config = dict(
    num_attention_heads=8,
    vocab_size=8192,
    positions='rope',
    rope_fraction=1.0,
    attn_scale=0.125,
    init_std_qkv=0.04,
    init_out_by_depth=True,
    warmup_steps=0,
    batch_tokens=65536,
    dataset='wikipedia_en',
)
MLP neurons of a small language model. Each row is named by its layer, matrix (down: output weights) and neuron, and shows model dimensions 80-175. Each number is 500 + 50 x the weight over its row's rms, rounded and kept within 0 to 999. Numbers have three digits each. A neuron's up and down rows have the sign that makes its largest values positive.
After each neuron's rows, "fires before" lists the tokens most often just after its 100 highest values on Wikipedia text that the model never trained on.

L6.down1642:516499481524460463487399527569540530558523475515426484580599421534585541559472516502464454525491518497403534469460449595481504493488491536542575443577504487510479475526487459497521526421519554399466513487573482496488491500441502518529617490526490453542537476523477504498424446536511497494
fires before: "s", "t"

L6.down644:515610486526536511515519425576432419542493456525411536523541518528500449454584572481518460510481560513448473472456433538477570431547400546554471489532507547529509589545538569420426498434470506397566456527496510449467497493443542534501481533455503535464504483599487610471546558411517487485
fires before: "s", "n", "l", "an", "ne"

L6.down1599:442470395481445394422527478534554569649499430530454437455466469531500596558475570524455584479535502520540523529570493474496572560512619512450544449477495496461568343467500451503522479579576537516539396544521553524476489550480503469456507519573531562394533511444490453550532429479493515478
fires before: "-", " |"

L3.down1369:547528521480518443423465483467549405497492425564486452555422463579543454453513497530507428453551577527460520561462541522531562565484475477535579531512501508475472455454557452451453485522480519468461558518553581484434447530456448538556523529534514619565483554539590533479402544490470438559
fires before: "s"

L3.down1402:514452464453446471478454495399399619468445405489554494462533432500547415444544513544474474575436508431516427566450479527485499555553487648602572583459481510530550472407503547474473511534512467464432505509551529529415390553547499492477417443552515614448516583479519503542499556448518419570
fires before: " |", ":", "s", "–", "=", " listing"

L3.down772:520510457456453482481619559499469509495470558491499528610500438478423469497654540547421475464449617434369450597509432464529504513522478457435561505437515573453536455538490553491478555461504560470518612525572526533570423569443521516458476425515506543481474421528468476476418495501542477461
fires before: "="

L3.down404:432424527482534528469529496437512499505496491536496531586606581474441475547526474575504529575477409495445481452490397601552402517536528417540446528483515504528380559484464498489539476508473594579545536403592518461426492546496529562448494500444426425489525510500546552547448381454577483506
fires before: " |", ")"

L3.down1556:506526575493496465472477474442498547579460479485410459471542533466457414505612447589549435526495478555534426484516483507443527472432551500414508583516500580473510495472510509476513487514563554533526540547478463490486476531547523490392477459455507516500459482458553604458592534447475477430
fires before: "="

L6.down530:556519415444567499552594471427525571528529549616408549527468493469518533466521534432453477511555518437481416498563497535553476542573398507557496548524471461464593470420404546433428438497482493584520496501494600397483321463501437548558474453434569530475464383452472441510439490527528499445
fires before: " |", "\n", ":", "|"

L6.down1604:487496433482503518526464418472499524482477456567493437457558577524533473518513558532482475565571502504519518496493386486495458513573523547532542497493520563540525482507514494558564495515604509584489517499576437529569495527582537462536568478486450545531464468575452473562520548489457482487
fires before: "\n\n", ")", " ("

L3.down821:510489491596530538519488425431502569612529495592451534512443389398497564566551484559574474475469487499515374475445439441517479523516518457449424530601510630523455475482553573447502530531424480541545525495561473462514551484500601518446552545485457508552621496507535550486469505432513533481
fires before: " that", ".", " \"", ")"

L6.down884:473529525480402487524395568442480468445514525449512427486493448538440406468434536436571470457565474460479494474466494456475487483550516472412497553518502508534468462451492526520525504474489501471479424450506409448439456495515463584526464478528448487477529456490513618537512455564539476632
fires before: " of"

L6.down805:488423636547471619593515425495431484552477551576532464508505451432440468518382472475527487440569427534491571476507481500397397421429460503511450611431515561521500483358607501515474454550527493565453510491484459430545502438610505491466527447481516450418497479516495610504459572479540460566
fires before: " |", "S", ",", "–", "uke", "#"

L6.down1158:428425549450467547518517397584487479543455512508475487490479468521519562420482517462509569533532579426473505451414494452487360487492503434426496479592525565452509507544465477585568442430465610521485448452505409498551525459529536468473577571526497599500518462410538456447476527506467507579
fires before: " the"

L3.down1554:519407522487481536458430448559546538507391429525456566497516505412475564543424504480497515475514492512551540499586492529434530586521485524545423508507541578560434524497505456445515502520498498505526469475510525523599400624444446435526470521350473380472519527508443584446519472555431545515
fires before: "=", "In", "He"

L6.down1605:544521558500467579465483572565551528481509490478503563535498430494469444556459463403583510552482558568511518392532507481432532520459499381486573494550407527520511513480523442496532541482510484565484532543472503510513454567451557490452518523520517512537451486572526407515475441425494465502
fires before: "-"

L6.down474:579571399556557473558470545530449457517469526476469473517470472486492505595429518559524512472471566565425468433503541476530591490437549508412488467484546492434525521410506426522510503484489522515462511438501407547504479495595439404451403468553608511532559525591540490490571521527457505503
fires before: " with", " to", " of", ".", " in"

L6.down18:493475483505534551497441497434443480519534531412515466538452410514477475482458503487410540507503443475512510638542547459475457522469480533484505528490487647503499512531442578523480515507511516495477481513590504529512513502480503510512457428418575473481448470476424466543549506608524498544
fires before: "\n", ".", " %", " ±", " of"

L6.down1269:517422460494520492548442496534446445483548401544451400545557532516535491442523495504645515601507454498487501397503520526482460416394477484511555482461509515550545540597571489546520553537433521436464432471466470441552491473581490501558535516393544500462458516481577521533440474485447378493
fires before: "on", "ve", "ng", "ons", "c"

L3.down505:512530453449442451602555514567453532562473478489466478539478607435538530503506447418455448454545573468527473503497433568564477523565433505504501594532557447504521535450442526562541470487517551384497484591539475519455577565508578488413536526350452467463494424579598483490474468496448451501
fires before: "="

L3.down1476:363469490521589456531496517537543541531544607557486440476485464490557439452462488472527447498462552489414481550444486552491552500502537514485541553474474617517463478451479417488510528468441521606427509467472586556476581519441497484467488536464516483455556522381472516554462438502558488515
fires before: "="

L6.down672:451490485478577502570452514446475508457520503541515527609565507486505493563495516423535517570547541550557409485470505451508556631555461457496591439606491514518477479525506461645419482511591505432522496532457512510543454534495532578492475507538525520463542564443573431625572506582460460548
fires before: "\n\n", "\n", ":", "ps"

L3.down626:431550459491459485464505465446425516573467541530420421537458565510516504481576416450524467463443474508432469519458509491555434438505420517510579440491493493619413452500593499483497510423465461471529467463510481510526575481451575599496451598546511448471500567464471434562487501510545536518
fires before: "s", " a", " to"

L6.down1268:474469418566461488435554544432467428422466542491548501478529417358488481538485436457550573514475473469461482553430439479478463498457495506423557481548463527453503462523546548554426510476496403453541400433409511396561457450471556491432449556441494533505483539530428475474561619537537496511
fires before: " that", ",", " \"", " to", " in", " the"

L6.down570:546505512503509525497518440467489537510485480577546463501492540488531492448599510503535526493609438557541524531429590489499511504499529494514491582569397531413549497487561393424405508499484531492459486463567466485533490476448488552491467442468461482393436448431452429524413484526504442433
fires before: "-", " |", "%", "33"

L6.down1582:523531518512422434555530539457526516583429485452395466554592508472486474503523472476545524516432572518549532525628561660509538517592423427525441564493491524535517529529445425522562519515528601488514493522529528480485454446468520546498571514516441544581409474534553478438421488529455455395
fires before: " |", ".", ";", "th", "–", ":"

L3.down977:456557460525458511508570493546441414519461429512470484559511481521511547424419521425566486467515480486460530421524498534494482522474506443486563598417439550449518477422498501463575420530520407489494445588461524499501554526406504511423451473481441447469405499430504430446534468452511518526
fires before: "-"

L6.down1085:587444527611515533397478541569528413557413444591501429516542602533504479511473447443520521520475534468517489535465508511469528470448558519554491457509450505493482506478571489501451450423511503481500500564396520473572479436556529463429522487472533501408450517531458542408488518473528483518
fires before: "-", "|", " |", ","

L6.down114:523457444456456587421536547500480429425480492574582552486535510485566459509467602481538494521550520530537506610484505446487466488432502454468469554472561564537595477451456500517456438477481500558511454551499581500549466567501612486470469442508610573418564499461509459492513489481562453418
fires before: "-"

L6.down1178:520435489543581461468478523483594559517435363542542474435498518586515547508449543454504542503518492539449545478469523435437595383467475462499526569508522461520541515480483589493510481455491518491532472376494523522506536563591484551526547438516448460494537465566460474564511414455489508584
fires before: " to", " of", " from", " for", ":", " |"

L3.down241:528468431536433518508504496522444599594566476465536394515336501484537453531503593592508530476467523470389505405450481485437517563551563489479565458552444605491475469473471443484552451480518456460509500427493502517494551466530465437499503424486511474453445531470541468517459425505505505548
fires before: "|", "="

L3.down508:467528514540531514461500577476443419541561439620455575470481500541506559482530472517493465465538398420433549445556491526466468496499517555497497489404444523483594574540599513510457498518545572487545409431486502448481529450440526497498493485611541461488500437570491577514544470445480448479
fires before: ":", " |", "S", " 100"

L6.down678:498575463445558459526500463430514385526469581498518462523534569545486465513556494460483542525547454503557547481531475472485516529519594372486503522475485561518460526432419553596475449517488560445425419561433526507394500508468471437487448494525478434507544513521514507413605492486437463535
fires before: "-", ":", " |"

L6.down1043:469468551557487533452436565512465481575482503493519536506551492546440485403466536409435477544531520583541545483490482515489459508486513536477611467494573478557526559437595480427520491463545532485487467520477433493573490513498511498536489534547532517519440461546517513533496455504430499460
fires before: "s", "on"

L3.down1592:531476472472356528443434531425417565518567427532579455535489466420506507498513447425536437488556462466449509434633519414490467411511511552463599542444488477506521502476513574423488515493534507437535475501614456479458506503425633536432411478584582466522443516552468569532435484482536573562
fires before: ")", "–", ",", "."

L3.down605:472595455517555451518476441534520496525417438506516522423487503399489466500525494457526511483511519530508467460500527493435370518582523532518473486553366499562521627476425584518524462454503435503360486464468397532463503488468509520461527459542555475501521478513504437520513524398453556472
fires before: " as", " in", " by", " on", " with", " the"

L6.down762:490509483490465542500552459545515440530519527474455378438506530511468437516544524457505602527604450602467475534588508489447434480473460584582482504400438491579435500543517549440507447490478479445378625449520549507521512523552470491497447446531600519524490522463539441454514521495462528526
fires before: "."

L6.down721:583481516489450520508483512489564530555505469528551555540532518469523517523508459424533453500481546611502500531475527458447506522457430527479460535532557485545548422439509511509387524516577612445533510441551509470534429545565490539574579545475492499510498531479519492516593461527571477541
fires before: "-", "|", ".", " important"

L3.down211:455447571481499515462593457477499462582551504535559556546503550531483539457484424496533596468494528525454501510475530568428446412539443497476481549372540534525457486487460460435481476561485488410521560475519458570509518445436433588526492488476513533456554531322605458526337547515556582583
fires before: " |", " have", " be", " 1"

L6.down1710:527463500514625493508539538468462467544548526548446549591555529558478493352514507479498550494451558516520499517540519475443595535480493547562525497543465512572514469477529495516422505536489476476468505485495428490419558557552638559508550438537517562473383491501472475480488538412454589402
fires before: " of", "ed", " for", " in", " to"

L6.down1615:477467555488618492535427520519607557413575614499489485435479495532573489461555502537421539507504415526577474521551561610565485448479459493545486610526497477524561537547498547564503469559478502418442495494487495515530568545474536456555545569504419455485465460548505546503557483520494498589
fires before: ",", " |"

L3.down1435:596446547521481513428500527481470479536462480470544454540527439491457469507507481459495439468480538527516512564444505441546400517493497549462492507580426485549514505499553510512561518475492407510493507535454467516555570486563530476400547426495490410473497439464423471524524526499524537554
fires before: "-"

L6.down312:508527466516437457513432541496498521435489494562518508554497499506499413475662602539480517551501488465528483429502480526554503522464547492470482504506501488482442449413485509528482530535569455498468521555538519520540591574431442490574500488500478544513502429472550567472444465487568444517
fires before: "-", " on"

L6.down1625:474516538561465413533527502496490467470560421446535504523495420489486552459495504523457493549486499506475438526530449525423537479538446522408457600486474497516493503565477553568503463475464525495561472485498477581579436542491452477452430469486493528437493431514423423480523524509598557482
fires before: " |", ".", "it", "int", "ge"

L6.down1090:646490585553599388516510520463570513592454569486494432408490449536425494441584506466528534431520422535537496515501468619462575517501522531463490442582488440546433408509504522519442465603509563491521475518522497491507424506408534467471601521557486510579481550430564538545580500468525588446
fires before: "|"

L6.down1218:492500518522460521485417561507555524480542565430431438480475422503430551502549516482500525446496452482515493511534536575482477534432510507454532517463503483515445552472502521566553555391425566431557565465560494422435531476423510476532476475551513420503451469497514476503473510493476442538
fires before: "s", "era", "le", "ora", "ere"

L6.down74:481442493521504481453498478510393429518470528513538446630522514511427568478608525633463515540490396484486512513507467513506488439527524523394531465474508492516523538517445445479494570504511442452528478492499525578495467504576431534478436513544490427504470508507512490569470442588495540469
fires before: " |", ".", ",", ";", "1"

L6.down106:475522440582422512535490527471415436393506483606467493489486534485459453543455467526459503493460490498447405511477524583486432552471527574421416475520511548452523542575551527573501546439513541579498493445350482442483559514514499488480507524580519470480420431474467547466592512533493555538
fires before: "-", " the"

L6.down865:460496528486488431553499501445533490364548501452562457538560477480519554448468493636478491529538489510489543517491443551445397454507500443449520470506423460596516517544600468428481399528440519500570464529444520571444554449545476450417514485499527483547540557563503456480502552465485561445
fires before: ",", " that", " the", " a"

L3.down647:508510491463507473537564497456548501483493460482548482426451561529381482468505524525576553520530572448477479592536671475437422465513460443437529481542580516512512405607532521554511427534511519445398570476411479555460453563454438525508528493554479460440429548425496395513446430373504499482
fires before: "-", "=", "The", "In"

L6.down134:552475499499527495497464519443399499513523419557445511518501440575511504407564486451494522544517468390564565457423507526499513566626460455510634508465503380597456467486488524546514473498473449576456567527489522426391500494511575482442458518470541477412493393533447366459430602462569496517
fires before: " as", " to", " for", " by"

L3.down411:495484436422565446436468522539536552509523472458510479486529523505459503490517486517562432547561454492542485501551523436490438436493473484475461617522491582529455566556510491512507455579502603490479567459485481474577521511498494454574527593490445503428470447539458597532538450535449559472
fires before: "="

L6.down560:472419508478552529495559535454523482471545469451510500443505484521491506528536495603432536481464561514513534518450593474472506502540515512421569570477491565436471513423474476532474460488455535514475528562545519519519581515434456512536443439463470517482520525537564420509541382495438469552
fires before: ":", " office"

L3.down684:506531561488451431547561446526528463520544518521436488518573500455510498511458490543540505469499590431535552467466436414523527521485510521480457582476545475442531487468456564491497466497502587581488583618547538455564582549525437508502560477453595573507433558469509476546570458591442572519
fires before: "="